Weights of a small transformer language model.
Training: a variant of Adam for these matrices, 2720 steps.
MLP neurons of a small language model. Each row is named by its layer, matrix (gate and up: input weights; down: output weights) and neuron, and shows model dimensions 149-244. Each number is 500 + 25 x the weight over its row's rms, rounded and kept within 0 to 999. Numbers have three digits each. A neuron's up and down rows have the sign that makes its largest values positive.
A block is one neuron, or neurons of one layer that tend to fire together. After each block is what it responds to, as a language model described it from the Wikipedia text at the highest values.

L12.gate911:535483479529468478475475479494492466468487489483530522521502518534483517478492503511493508502520518495491540480499544519509474486502496516553445466467486493524497473513470534504465501483533499487476464525478513505502463502535538453503509520452503503449515494462466494487489472505468468507
L12.up911:534524523476516497490463538504487469473509445531544524491508506453492509544470511523519509507552513524532471481464503506487503463499469506482460512517491496498474432519537453512505509507504507526502514460477524459512511473508427458519451492503524465453520507474520503503493526512448496506
L12.down911:535508436534488484521491504477497496530472498481491517488525473486476490472469477510506490486534477501468479511506495493524499488494514503512484505501542481532509515481453495539495492463510488536496493512498480473500526472515480461481485469497510489499493495477503512558499524471490509513
Spatial position words. Words or word pieces naming a side or part of something, such as left in photo captions, north side, rear, front, lower reaches and forehead.

L10.gate83:489490527528508484528517484523484531476531490492539486516487510504486563488494452497536509525542491486477551498485525514476495470480493479505486504491511498481524469518516524539512506494509495476514519501497480480491501479485554520491500487533495508482482508478508495528511510520558504455
L10.up83:489495499497502496512495493503505535500473559496456485518447521540464522464500516481467473524530453521499538468492500503525498529482516497497510519503502474490500495463504496532479533496514517470506513525491498492508552502496498513502490496493511502482494520486478465491513503536489507471
L10.down83:475496552498494476467488481504549452483480527452502521507495533482511502497525510480503503509529477472502474512522485490480539529433531518476504547523499475485502527510533537467525507499546506491490514497459501489506512460508460485547495535497469515526523494479519522498490510492525542469
L10.gate243:479485500492469480517492459509473493525480531495555450497486476515477500467488478459534533497488488524473488518508494480525493492465506475526514546504478501440508492510518514465486526485519518491471521532510498467509478487507533463487522454484499478523482512515521531510508523567540470483
L10.up243:482491490538474518466492503487502476486494551483526460494526552476442506489516522503499494559477487480444513543481475458531489474528526514480483503524517499507485491459509516456486482561542482507534506516510518477455491501530545519509490499520540521488497509517469513544481488506497482465
L10.down243:477504471503529471510527475529508472484495487492509525450494503528484521507479496467542502463493523474513496517491471487515499516505480502502479523510501497463508492413528449444503503480502534493505465468548479496440560493492512489508484514539501491501553465498510478510514473509529493478
L10.gate722:498532486498493518432501498507476461498524511506502528466508516484500491507498509555484470524519523468479465507504513521477498531522511504472459463454521554498511510495470494476472514493473495498498532505519482450467485489519489510514543520521500539483479490452511488486491514496475453467
L10.up722:500507488540465505470457489510487548493496480512562505484422521513482495457516487491522523541509476494500432553458477501504493552504458463488509532484449530493457526505500480534470504452513503494501482512497551522502498524535498510497488487505511490480501462488475485513493522504503550492
L10.down722:466488522474511495489492520528549496515493494501504503461475547505453472469493519459496501518460538519512454524489546522490510507511511517502511497462493480525457505519484511472448529478492513526543485510463516501526469494508444440531468518471503539496544505503515481539493477502487529473
L10.gate926:470529498538534485514571523476507531510498484498506487508490483496514501498490547493476533447536491510516457496460455523505487503455549445505480460488472464524539524531490483483501511465492529505501526445486520447518489502493485504531530478519506494547448511483480465458501506493518547523
L10.up926:529474506499516547478478488524505483489472490519490453501509481463502495507508490517568497496540529536477480486454488495537484518542527489523434442574539522517541461531520536575500479495455524510534513485488501575486495519529494497472491488489444490520503495503488491486522526534530506516
L10.down926:500487479484488486501524471502486544489474534509519532475514476508466512524473515473492508447509482500478449487518471456552458477499463487481442531561503472476542461486511519529515451476514500513514511505537481457490494561488515519524542518451489503518493483468518511489497512541493531551
Mid-word "el" fragments. Inner "el" word pieces such as Hom-el-and, Tim-el-ine, Mod-el, Personn-el, plus newlines ending infobox fields and UTC offset digits.

L3.gate6:521474514557508523521522510489530478487457508488514510500495532488451498503492537538512533538493504488496512471527544510452504498476547466495533513481506513528496468492543509511477522495499477467531452503451532475534531511518487526514502495498513541514538535479497481484487502529473478447
L3.up6:486504556470498515477531494483496516501491494534509499481470538474479492477514515492537561485463521473534555502491509468514502533498514504469492501495508476556465498484473459525481512502565495540536471501480484524502481530517515504516506498511513468467483515533499524532505486531462496497
L3.down6:470517552502540530513507505505535546546488488540513506512480479505525520499482507505470489530472490489485514497479502466480492554516486515510488481531509474538447528502496496514398451495517487480533571458486513490525526530550536491464472512499530466499473502529489569549511502525483527499
L3.gate179:562523475473503573509512487512510500500508486482514419482520483505481504487468500497514502504544510508518537517481516513539470530489507508477498505525501502497515553480562502492473461452485483495511534530537479482456497508545498520542507491513495497530520508508523520523480448503480526499
L3.up179:514506522499505493506514517497458502513495535476539500487526510520467505462493515461537553520507463551498528519505524471514489476490497480438516517536505480460521505452514504531476478479502498509488481507485514476534512502486512520507493513511487452529498511485512555505503454492480464500
L3.down179:509480588497511471492525511490487513431483502460497512533505560522501554493489502489496532488461488504466515513513509497479490505448472511499491523513540532503448524486530526500577500472506500451514481472505503500500551500556469483503457479504496543500512519469505505556506527493465531514
L3.gate464:513521497552501503496519517480478496506525509492500486459461509531474518451494471460500509467510495520477464468531472499519467511491471465506468521486496531541527461491569480520473476421502472482502510514484492493503473472522520500499516517543466515521495503487475466477513511486490527483
L3.up464:529463488488496509489505506512549465489471492500478485494482515493485539471492478454455492540516520519502512493511460523470500487480527522514484513524494495516508445534473466496508508501530474506503475519485474478496493525481474516512510502506512501515519528503523493525523505526499444495
L3.down464:455511524489496517520481534507483516512519506436516500491511523522480524529494563452512475487519505526526552497548471457484471516506497482480505507493469529472469468488499508508442476504468529512473494490498481505461504522501500554499519502513499470484499508515485507507504466509496501527
L3.gate745:462498497528521492469529558453473512512504581489524512475518512528489499485576507510475504502512504503508518461515527533474496494450512472494486496548476511503516523479524480538469496483525471508500501507499526501511482489494433528474493488507483498483512506521538540485483526500499494538
L3.up745:483506519480466499498494517479535451514501495469497446510479487493519508513505525508503488514488507507485522508497529506511621494512472459522465546506478504493515455521499521506475497492509473485537467480434493491455494507522481478526462499495518495501547519484488487494462524491514534507
L3.down745:523518543494460487525484492522451531491504509495509454524505498568509493507501492490487489493476536482489480491467510476508501461501528512473492456469534496513491473541508523471472481474484515502529521522443522519492503488537530480468499475495466535496508510508484493520538516498489490450
Numbers in coordinates, tables, dates. Fires most on the invisible character before decimal coordinates (W﻿ / ﻿32.84), and more weakly on numbers: years after in/As of, and table stats or scores.

L10.gate135:554551510502505512460512507448501519522504478541505485529489494505460487500489545502471496471522517500503491494529526512525513492510499492467494496505469478495531502524481507474509545458513523539478512507484486518516465476512457523491522482526534515529484496480502491453470467478542514495
L10.up135:563456498482511517463446499526558483498464503489542519509460475555489515497502508526517524449482501479506533495523475479486521500472517566461502491488504521503515485502479559516490514511511498500473535532520488493518495472530507497494486507476473551479514493530495493518490488525459493515
L10.down135:520526453512478514530450503499492485487538502545506528498566476534540553528506494433485530512476454498508471521527514459498481531478487509495527485498500494474512499530483502502497551484475507521511505489506492495472495514476482498417517480497502504479510500494448485493493493519487457465
L10.gate407:514545471514492485523531512504506486524484482512510496508443485508515495519477531501523502487556478529478516451502500524515474513528486464530483479495507497505523509471546464494479546514526418489540491471524492514538513509519510526502493507494507505524492480475501515496524536451523522502
L10.up407:517495458498484519494473442462524486506509495529498455535502514463530481509467530546537471513509513533526497501519488497510504487484474563494516485438506481476511482519501471506465511476536454513507516488474481517507502462538527509497507472558516559502496486494508494520497498516484483499
L10.down407:458530479518518496521470477500513506469522461496518488494495534550503490532494457505491536515491537520514506494539477477520560491515457468441502484405487526477533469507432518490476525512495514492504476521501519522517516510461517451512491498530503492511562457474474486454520519551513488466
L10.gate633:470503490502521485514495531477491500519476503523529544499480497450408502468490519473469503472481522502501480492539491504555530477501522452483500506520484527552452505518503512495478499489494520498528474487526552486508473499492499506516509474488512499523500486511457487511477475507468513450
L10.up633:500507516496431498560504507466533498480492513502534489482534510499475487534511482534503536536535491528503509531503518499514467457497487483588493514510498520520498493540521496535488489463543488479499511460477471542555465553506505483482519474513484481491511459494531497502531515507462521525
L10.down633:540498515471520516476524470501524498525476497463533570471527508476544486510503527517497501480547490512537479504513501530522550479509439486509515486533480498471510505523521491486494507521514498487517492517494499487491475494534518527454502518478527557534552515536478525473493457502487520507
L10.gate832:480533493486495527497508562476511494529508543504517504477510486506441497562501507482493487498481465494496519507498515504475506514473486429487415488532512516498501497511526505498484513484500491520502504476483488556484501564489497461514527528471505519501502514542511520450523505504508473493
L10.up832:496512510496508549494466518456469511498488477466552525515490529487486507563507480466459490554517522502507501464511520519514524535558439483523511493521507553499479449476489492496507483543513505495458491522476489503528507485496511500521512543550503515546500540502500437494501516490520544479
L10.down832:483484453523512536503507491484506496501534507503525487522514518502495517485511512436529494491484478542525528510459476519511494492457511511480479512517511518499485496500516501507491456516495498504474474469507467518470516497509512527480484533496468436517523472514491536488541458493392480468
Clause-opening that/which. Mostly complementizer that after reporting or belief verbs (laments that, realized that, determined that), also relative that/which after nouns, and opening parentheses.

L3.gate14:495499462487526522502521472562530492471538460447471507501500519482509496546510518497497545506531495491492512511501534536574499475522474522544503497487494506503464486513518518491504492450520491498462506459527545475582501473503492487487521498521525499476533495492496515498511469517517505495
L3.up14:494513480522451488481499508478505520475487495526500486511517507514470442529480474538474489480481495463530514430481526480524476524485480498499511512495537505525473485497487486503467444504517532463465497495517490501494490513494459510468506547529514456532470511486492493493518502485509535499
L3.down14:525479518455508517480474494506466477492465541465535504486485479474550519448506453495539509485453494499499512498484539484438527531488459505510516487456478551494518493552528514472513471456518513531510527506514508523541438568479506506486502509532473562503519507524485480510495538531491489506
L3.gate274:535518495480492478488492494505516487496473494505465523471529526494478530479510516502509474497507460512526562469522510509454497482471495454498507517531493435517473470498524469511505474510515441482512481510495464467484503537502517472485524533519524491481449517513523534521512489518536475518
L3.up274:501448517485503528494532469501521509531475492483517452502522481462509468518550518495490446490502525527528508468539555516466530490504475506477469498501550494500493485486473530533504517474537515506495443483520505451523502522534505494471493493510498539464492499500531501491484475479504560503
L3.down274:495528514513509489517517459471485508478507509499488456488556521481498467472494478528502485510507525492505506482524502504494505465461516487514518472513456479511516495517488474487488515502494417489485489475527514476518517527497514486499516497512515518475522508525498535482492471503547515491
L3.gate829:520452506511488528498500488458536496497507533512501488476491505478510456478465509507511486499574472501464483464532537490529492546517509481561522479489558496493481444563495504472479522496466506455552501504477511509507487454522497503451512517495505565513505451522442527492491472508518537476
L3.up829:554468511461501537497536491500528480462497537499492521498559485486483451504455506477541523467456499476508487489476423488502505476512538516480528438534492465501472444465528494461499481518514509547508524489482505531540519507498537479521517525500503473496472504480507479476539533543449522520
L3.down829:489508449535486531498480525449500514483469482510479490480542516507495469499481520486503482432471487499508490471480518480502497497507542512468517494475496522490470500502501469442525504468540477488545508554490507486498527527469459550514467524510457510530493500479488509535531510496477493497
L3.gate874:542464499509535502509511493481520462472503529509509511486511474475495485492504510498496490500541489511480487503531555541504496523430491498515511484488480486552473477500487470503483526471522488508515522455527545477550506508478555499482526499483501497512510504495482497466464467563503521506
L3.up874:513491482528524515486460483475503517497503475481493498503509479508508483485466505498542471454502516544455506495465491509481511497504524495534492524478466539513491530476526487477509527561511500513495504486526497477517511532490488516513496527495486553506457482499517487509473467494474490519
L3.down874:501518489480507517482491483459515521522508497506453504502540495487515478522483523499495469457500496538521506514465489460447544492516488497497500525506516530496488527487491503441528545573495530495467518514498495500481513501475506502438467534518466523511475512499498508477505506539517453483
Infobox markers and word continuations. Line-start dashes before infobox fields (Elevation, GNIS, Land) and minute marks in coordinates, plus mid-word pieces like comp-uter, L-in-ks, D-oll.

L10.gate130:487467509497512509494516505536458517509507564495517523501503493511471480544493496507493476479534547456479459497504491450480506478504484536498488437503473466547476530512507484480523502497515488509524468497482468476491531499549450513521487552512509469488474470522521510534513511492507455491
L10.up130:556524485500478568498496534507482448513495526443510480527489488513502454530491495509505478478529491487501518493489452480490539469554463504445501509465439496479531463489513466517459504498485506508495462473486483535483512496517518528504506563474521472483518466520503503512494562479519486514
L10.down130:508511411485496509507502496499546520509494478515494507501516523487497500490509502492521490535509526538541492470455488444523475539490480494527502513485488499491517463519522514496598508447523507475488538502500493490520475524492479538495510476472501516467475519514533486504480498477511525495
L10.gate482:491511469457505554509534540481453468496518526535512489514497529535488487505508493524491516524515526474462497493501513512497555471521530532489538501486487494501474520495495505479507535461483464509464520517525500487480554550512494453486485492472511522515473513434490491473520501539484513534
L10.up482:544518511494501488476536478472489516509514514518491558460520548496483499483496534500497484486494469543500501531465528520486512477517521496518530465528511508528508504462505511535499544454438506510477496505531495542485484489480505525495509501496464453528490452453496485499489482478541496545
L10.down482:528490442516531477509522503532472474509525492517528512512460497518498499495502490504521520504516506524485492478518511529503496507489490533497490467512490506448514499512526492439530457507523507567504512476492481476526558476480476523435506481532486508487477485496470522509503507538515509449
L10.gate802:499526483502482488502555519513502501550526551539531531510517497496466478466543464535487481499523475525485526511472517505538520468487462471530499465454462456516477465542489475534441543484531519465506557483483488504506488437501516505497525507478505481581509463507492515476499495491533508509
L10.up802:492526502496497495517522509471478511545480509499508486517563440502504488549504492533536508531500496513475527485500509488494525517528486508488519493497491515463473502471487451501480532434497517549518554473450488499486497508483493449509501463493501506505507499466504457501500500514511499465
L10.down802:509523493521504487510475502496504508515461451522512498485488490531495525509502505493534516528486509515514494502502494489507512515503467500536482478538473492500536489489533491496518475468500473560502528502501453461502506509507516483492536496496503489506499531481525459486473492571512496476
L10.gate891:523504494543481539503524516488557493499480495487475483491512495543558517481524531545535465514486510482480510494461508521481521485520462526512500453515525466461515507496537525528464546490512487501517520494478504506478513472491512556478487533506513489508515482519522513493458466502488491485
L10.up891:494518473467495488517480493490475512493495503495503492506471513526478478515543594502479509438494496495495507528508498480446462505517487495510478480484501515524535472479466498472503497512514496469505541520502499445496525504480514500499527489500511501475473494511517491493504473512475496498
L10.down891:503486544470495478505475491453538512506477493463518471524474507464508483508534482526527517499521497527505487524501528501454479494533519478516508474494491472490481509512529508473447509519479495491454520509494523449502512483542468490520476493580547482511509485485550499492449507546561507469
Definite article for topic. The word "the"/"The" (sometimes possessive 's) starting a noun phrase that refers back to the article's main subject, e.g. the band, the film, the village.

L3.gate30:503504514495493486535540496493541480476481504524479469510497487496517490497499471447500481516486487497521551463468538495499501534495490498512503455501528482493496465491530506506496481466498533506487453518494490503496550539468520496505505498481466527459487534485503567474503484528512504504
L3.up30:426524522523472485612491493513482519506465510532495465484517506470484479505499528502486459492515491502489523485481485493475512505506476515459512487529499485504489527464497486495493468477486524492542480501470474518507498552487524526521516530487493512469524551461456495502487506504445535460
L3.down30:520535498491557508499488486490535508498456485533482539512415481499484511485535494511480490492485475515478526481495517453483489523496502496500488542505494480509491470508511466486534493484484485538439474495472471463484535521438477502484451547510495478465477472491493479538497501522498473484
L3.gate241:540490491490459489506533480538512500466534498516492510483500453464490500497495514502513467498485504506501467480500478510497505444478491486514520570492452459527465500543505494523481463508481499548501495487504493514558513539504534494478498522524485508512522530509534493464508515518462500516
L3.up241:459539483518527478508503506496515481525475529510531530473446510508477490540506516474475527480535524466518499499506474499517471490506490547455538496478491486538507503475484501486563476506539524483474500513523449489493476529548477527508470538505499500505528516509509467502470488517501461480
L3.down241:500504516540488538462506516519495502523471541527494509521492482481513504459494484509525485511502521445460472537519499503527498497497510510503518475497453500483475522464514491501539486473512499489484526519523492485470530498507455485455513495464487553505508483511498424490499490483479523513
L3.gate339:485498509483536467504520554488533542482476518449550495545471527467461472498498520479520510496495497499491529536496541489521491524531532509523513458484537513495491522472494507534484490482484507527493470481491480486437523497506523532498473510485493483486531515542487509517500497448477533486
L3.up339:450531540507532524487540490494492520512487512524508510499530516513538506498499467487522517497537548428517514490503526498513515493468478521483511488533470500506551546497519501494498477499468490491557551474509476492537490548531461539520525509471477508474484533472500493488517534487487514467
L3.down339:476515470499504517457466484492533518492455468494483495517478462512457488545505509514477555536481496464513489552507487478528517484528491466511466551474494540479528485513479461474506463468519562530448497558532480508492512531490481478520505463504530515477509491491526467485477502520522537561
L3.gate765:455504507504523492511516476510467489504473510514525513491498502501495512528526490518438523500525547530497515452470523519460497488481491441454490507529521455482460490482469482521530478505521509491522485481487486500467490547496462530497501511514469522482450520469495471495531511521515520465
L3.up765:535485496487532537462519519498505557502491478540502509496516479486519480458481507499487457502557462539467531511523492476507540515458473512475445456522510551485488510473495479520485493487476493499505531483481505463480550517452506476517488487489505489449515506500462482478523495523509511475
L3.down765:523507585509492517515511529463484488524464478452516541524502519547523564453489476501496522489503538493503498490485522460498491484508511495497484524517520498505507475492527514474539474512517532510488467465502514469481536472497502479504522517533488509503464496474521501503490505522477491486
Pronouns and pol- fragments. Third-person pronouns referring back to an entity (its name, his first, it became), plus word-initial fragments like pol in policy, police, polarization, and B in Both.

L12.gate699:486501486542490493474491473499501513500506471483548501496506463458504456525485505502493508511478508484518514505497489513481504485469511512511499517543464503500536491496532519503485467547518483502508506515562497499517453528472546493469501519458535525509510486509513513538500552529497454554
L12.up699:453513470506501460499496525463492530490515522508506507515498528498491456543487527499503498445493468464491453456522510487495543510511481494502501487493496460502543506479528520506500485550511513508518525501510527530492469552507528497496511463517509502497500446531462512537539489481542524504
L12.down699:510465541535501504504525493476462523503512476498486488485518537514490512495498514495542490510489505526535493483477510503505477495497484478505519489546501510492504486514526500499588549497483515550556492481462532470457516478515493518478503480494462488511500480527476520516456530498505543495
Start of predicate clause. The first token after a noun phrase that opens its predicate or relative clause, such as which, who, It, has, pre(miered).

L12.gate729:524499507518528529499541525479491499485437528542456529511519496488501477530515507533544459500542522536535481489489527505499549509531482488474532522510489547464485502461517548506487534483501526527530518510485497481502509482511517497480492491496468535506502498526520498527487478533450490516
L12.up729:504516499493525528497511493499519493516476505553522466506436498470466522469510454547480468463497454483492502536516492495507509506498497504462497511475498486512504526468506499561508533477473487494538499494498518495483509483569508502451509515569475505496454481489511530479523523441522487514
L12.down729:508516426506481483514431459485479472522512503462458520488463499513524517482506492509455491498504512482490487514487483506488513464511512501495453500487549496479456525505499488521414512525520507546518495509513507518493558510485489505475520502491466484484542541502488500478495543499542537543
Word-start fragment, often L. Fires on the first or middle subword piece of a word split into several tokens, often containing "l", as in L-iga, Personn-el, del-ayed.

L10.gate112:476494467522514480470514491474466498462550470522529486465526503462477509503523487522476503499539479530550444502548514495479501489507501470484513481471512504565451471507502513475493524449498497479459488454490502502471495499513552562504499478520464527486487490489524510503513495450530489515
L10.up112:502524508521481503465501483487496548549456489528482485507520426500536481495495487477507522502467458498489518519514501529509507507466506515510500502477512486488491528523514528495516509533488473532495464515454510512495515481538504484504509480491477466529496539478503502470516569482483478482
L10.down112:521522554529515472514463480500519528445508459504473492529532516502530461501529487479491487516534490506470523510477494478518506502537487466522480496507466498495526547527514444459522474504482490505490553503465467462517496479514524500504464486487426531478466512536497507527501458525509500484
L10.gate151:490497472489479505474535497500497548525506504470531478478504487471501527559514503496498510518526516498476541494488544528486476541487497495482507499459507470488501418483494500530488503493507509485502505529506521478520517483525519484518531490471480489512498506490530469472461575493419519486
L10.up151:503486508527489467464496508514497510500517528451509478477486480489523498478503487497550498484488489476495494479514472489496479524484484484478500487469515522492532508527523457508512479476511511512493506522501504487511496474485459482476506474524494525501474527564512501503436512484481529504
L10.down151:530522501513559529527521513494513497515491512512457489502515478476465493516517544509451504482540483523427487457519555490515514434511490506489530532494507477521483519470486468481477493518504488508496467465475554476462485489525477510530489551498524486493517518539549493491497486496493489509
L10.gate183:472530464497506485496491525492497510488497458545506518520496460512495492539480463457498482500497482522518481468478498502542491509526521468571496523468488460480480531510490516498504488512547495506453516521475495446469520509463513432463477465502502466496494511471487471526515503512526499493
L10.up183:516544515488528491475492495477500514498512479489472523506482538483521509447493491533488523480517502489563503461491502535490504462515481548498514509475506490534473512475452518489509524484489515518464504484528469445548516479506514487503514510473529458578511477498511507472522506511488484501
L10.down183:495501524507474489479467514507447507536497511496486484478499494476505507519466521482471494499513534518544479484510491500469481463532514516521509500500459512500522514525471498498561527571519500500469514531549506509515509487493487521467531460502520501503498535533548458502513497487548553518
L10.gate253:464468525519463507510473505514496509478511475496541515527516563444499538492518511493507500521502508491486506531471505504489530503483489476450482524493460487511484489538501552483479500491505498467544520518540540499471476481480485487492520485477479503541480510458468502487447533570456513503
L10.up253:476510508457543488514506529501509516477502488494472528511520521469480449518500524487501490481510494494477476459478497495496509525459494499489513519472435495503452470511506478475516497517455487538503494509566518481534502533490511502524489532515533513496469495505448484551500509510530538515
L10.down253:491466501514465463483505477446509510463505483492517557476447491530478470536525485493476483546512469487519520517466508509491454505479510497503449504498505528509481485535518460487481531541458543488453506489511510512512487507495486499502501493516480523481462514526517532504484497479515516513
Positional part nouns. Nouns or word-ends naming a part, side or direction of something, usually before "of", e.g. side, underside, end, corner, west.

L3.gate107:552467492498487547527488502516521487502510480519495536503441521506499512533511512489485473525506527515489486507505488507521501501498499510532533504494515458498482500525519487486479502516481491506505471491494528462487531528513563512431519539550465481507483461462505469512486464508512498485
L3.up107:475497448523522512514491501504512539497470485465462523522460510511504458484510498473503496478477508500485519508490465450480515511473481505495482509462484470547438454471474464506500450506499476477512486524508486486510508519545527510503505463519480493492499492494517513528491484507488485508
L3.down107:500528584516498539529443504502489497491480477492507509581501520514483487494483480468480489500477512499487501489490499471460495549514493494476501480522502496529487435504461459532534470507502510495495529498535523482479481519496536509502486453506491525452508484482490515501485512464481485513
L3.gate313:556490494518519507494505510507513510496481498461447421487522517466482506555513466499531522512481498524490466509556553516514512554472479484427445487537481509500468554514485508529491494499464458514531547494493514511494471479499497482510517492489472522540495536501500504486500546518549497521
L3.up313:505520494505480534485492497499490483488456547491477442504504537447450478561480544522492502496476493488510497516489497484480506506484450496446526506480524500571498482524483471512477490521515502496496520537512540536503483539518512507430478467555506531508511538523548504493524526531528522519
L3.down313:479525526484503497466478498501525497499502490484516487495490461486505471511525529513475480504498494533485501495502536421453547505511477503464522503445501496504472519517508469506539522533484535542513495508526495519520470470518524477446453503481452572488482454468534483520499534486437516537
L3.gate702:524506491478513475518529469483464494465485481494505519500475490507501518493540479514494491482515493484470514470497485514519522535504472497458484498481497465524458498519483474521486476517483470494521561492560504538501472499537546473483566509503488504516479513482484437485550516533493504487
L3.up702:468496476513518509518518487506427513467494510464511540504442486542521475494463506491501535496480465501468500479524448472539460480490506504467451511487508492525457487488491457486494487485509519505522474523483498537511510484517530487464489491519490473507529506487534464545546522493505489533
L3.down702:503521508530530495502463507523517474468479508499475496518491502485542484518484465499506508505529517449459539491506491443482499521514498576484477507509475491506486464478525496504501484514479532508504487472519484527479463472535528488503486451513459519467480472509538471519486571440479529508
L3.gate990:461496510483497519519507490487492475511522554515518499487512493470490494504497532480480514506497498478483495497524483485531517521505496504480516497483482502497500451497516495538507531468470478478516482477486505493514490513518474524476523464471499475518450508436519514464473500488500524461
L3.up990:468438499525484494480483469494539521520536517510534455527474478499504491494502492477486494506502505496480471557545466481502549497488547500498507504490524497486483526479475554542507527489492507486549454534473436484501507452508470526502502473486491524514446494474514504489485510511517544493
L3.down990:481505535497496477446500480520508510492502495472459478498476480492499487503520459528513520534479492458492516531485494454504529511519506503508532480520480478526553517482501529522592484504503490549523527481497489511503534512505535479470474497457481515491500460519494492489536523508530519511
Compass-direction words. Compass words North, South, East, west, often inside place names (North Carolina, New South Wales) or word-pieces like N-orth, plus stray word fragments.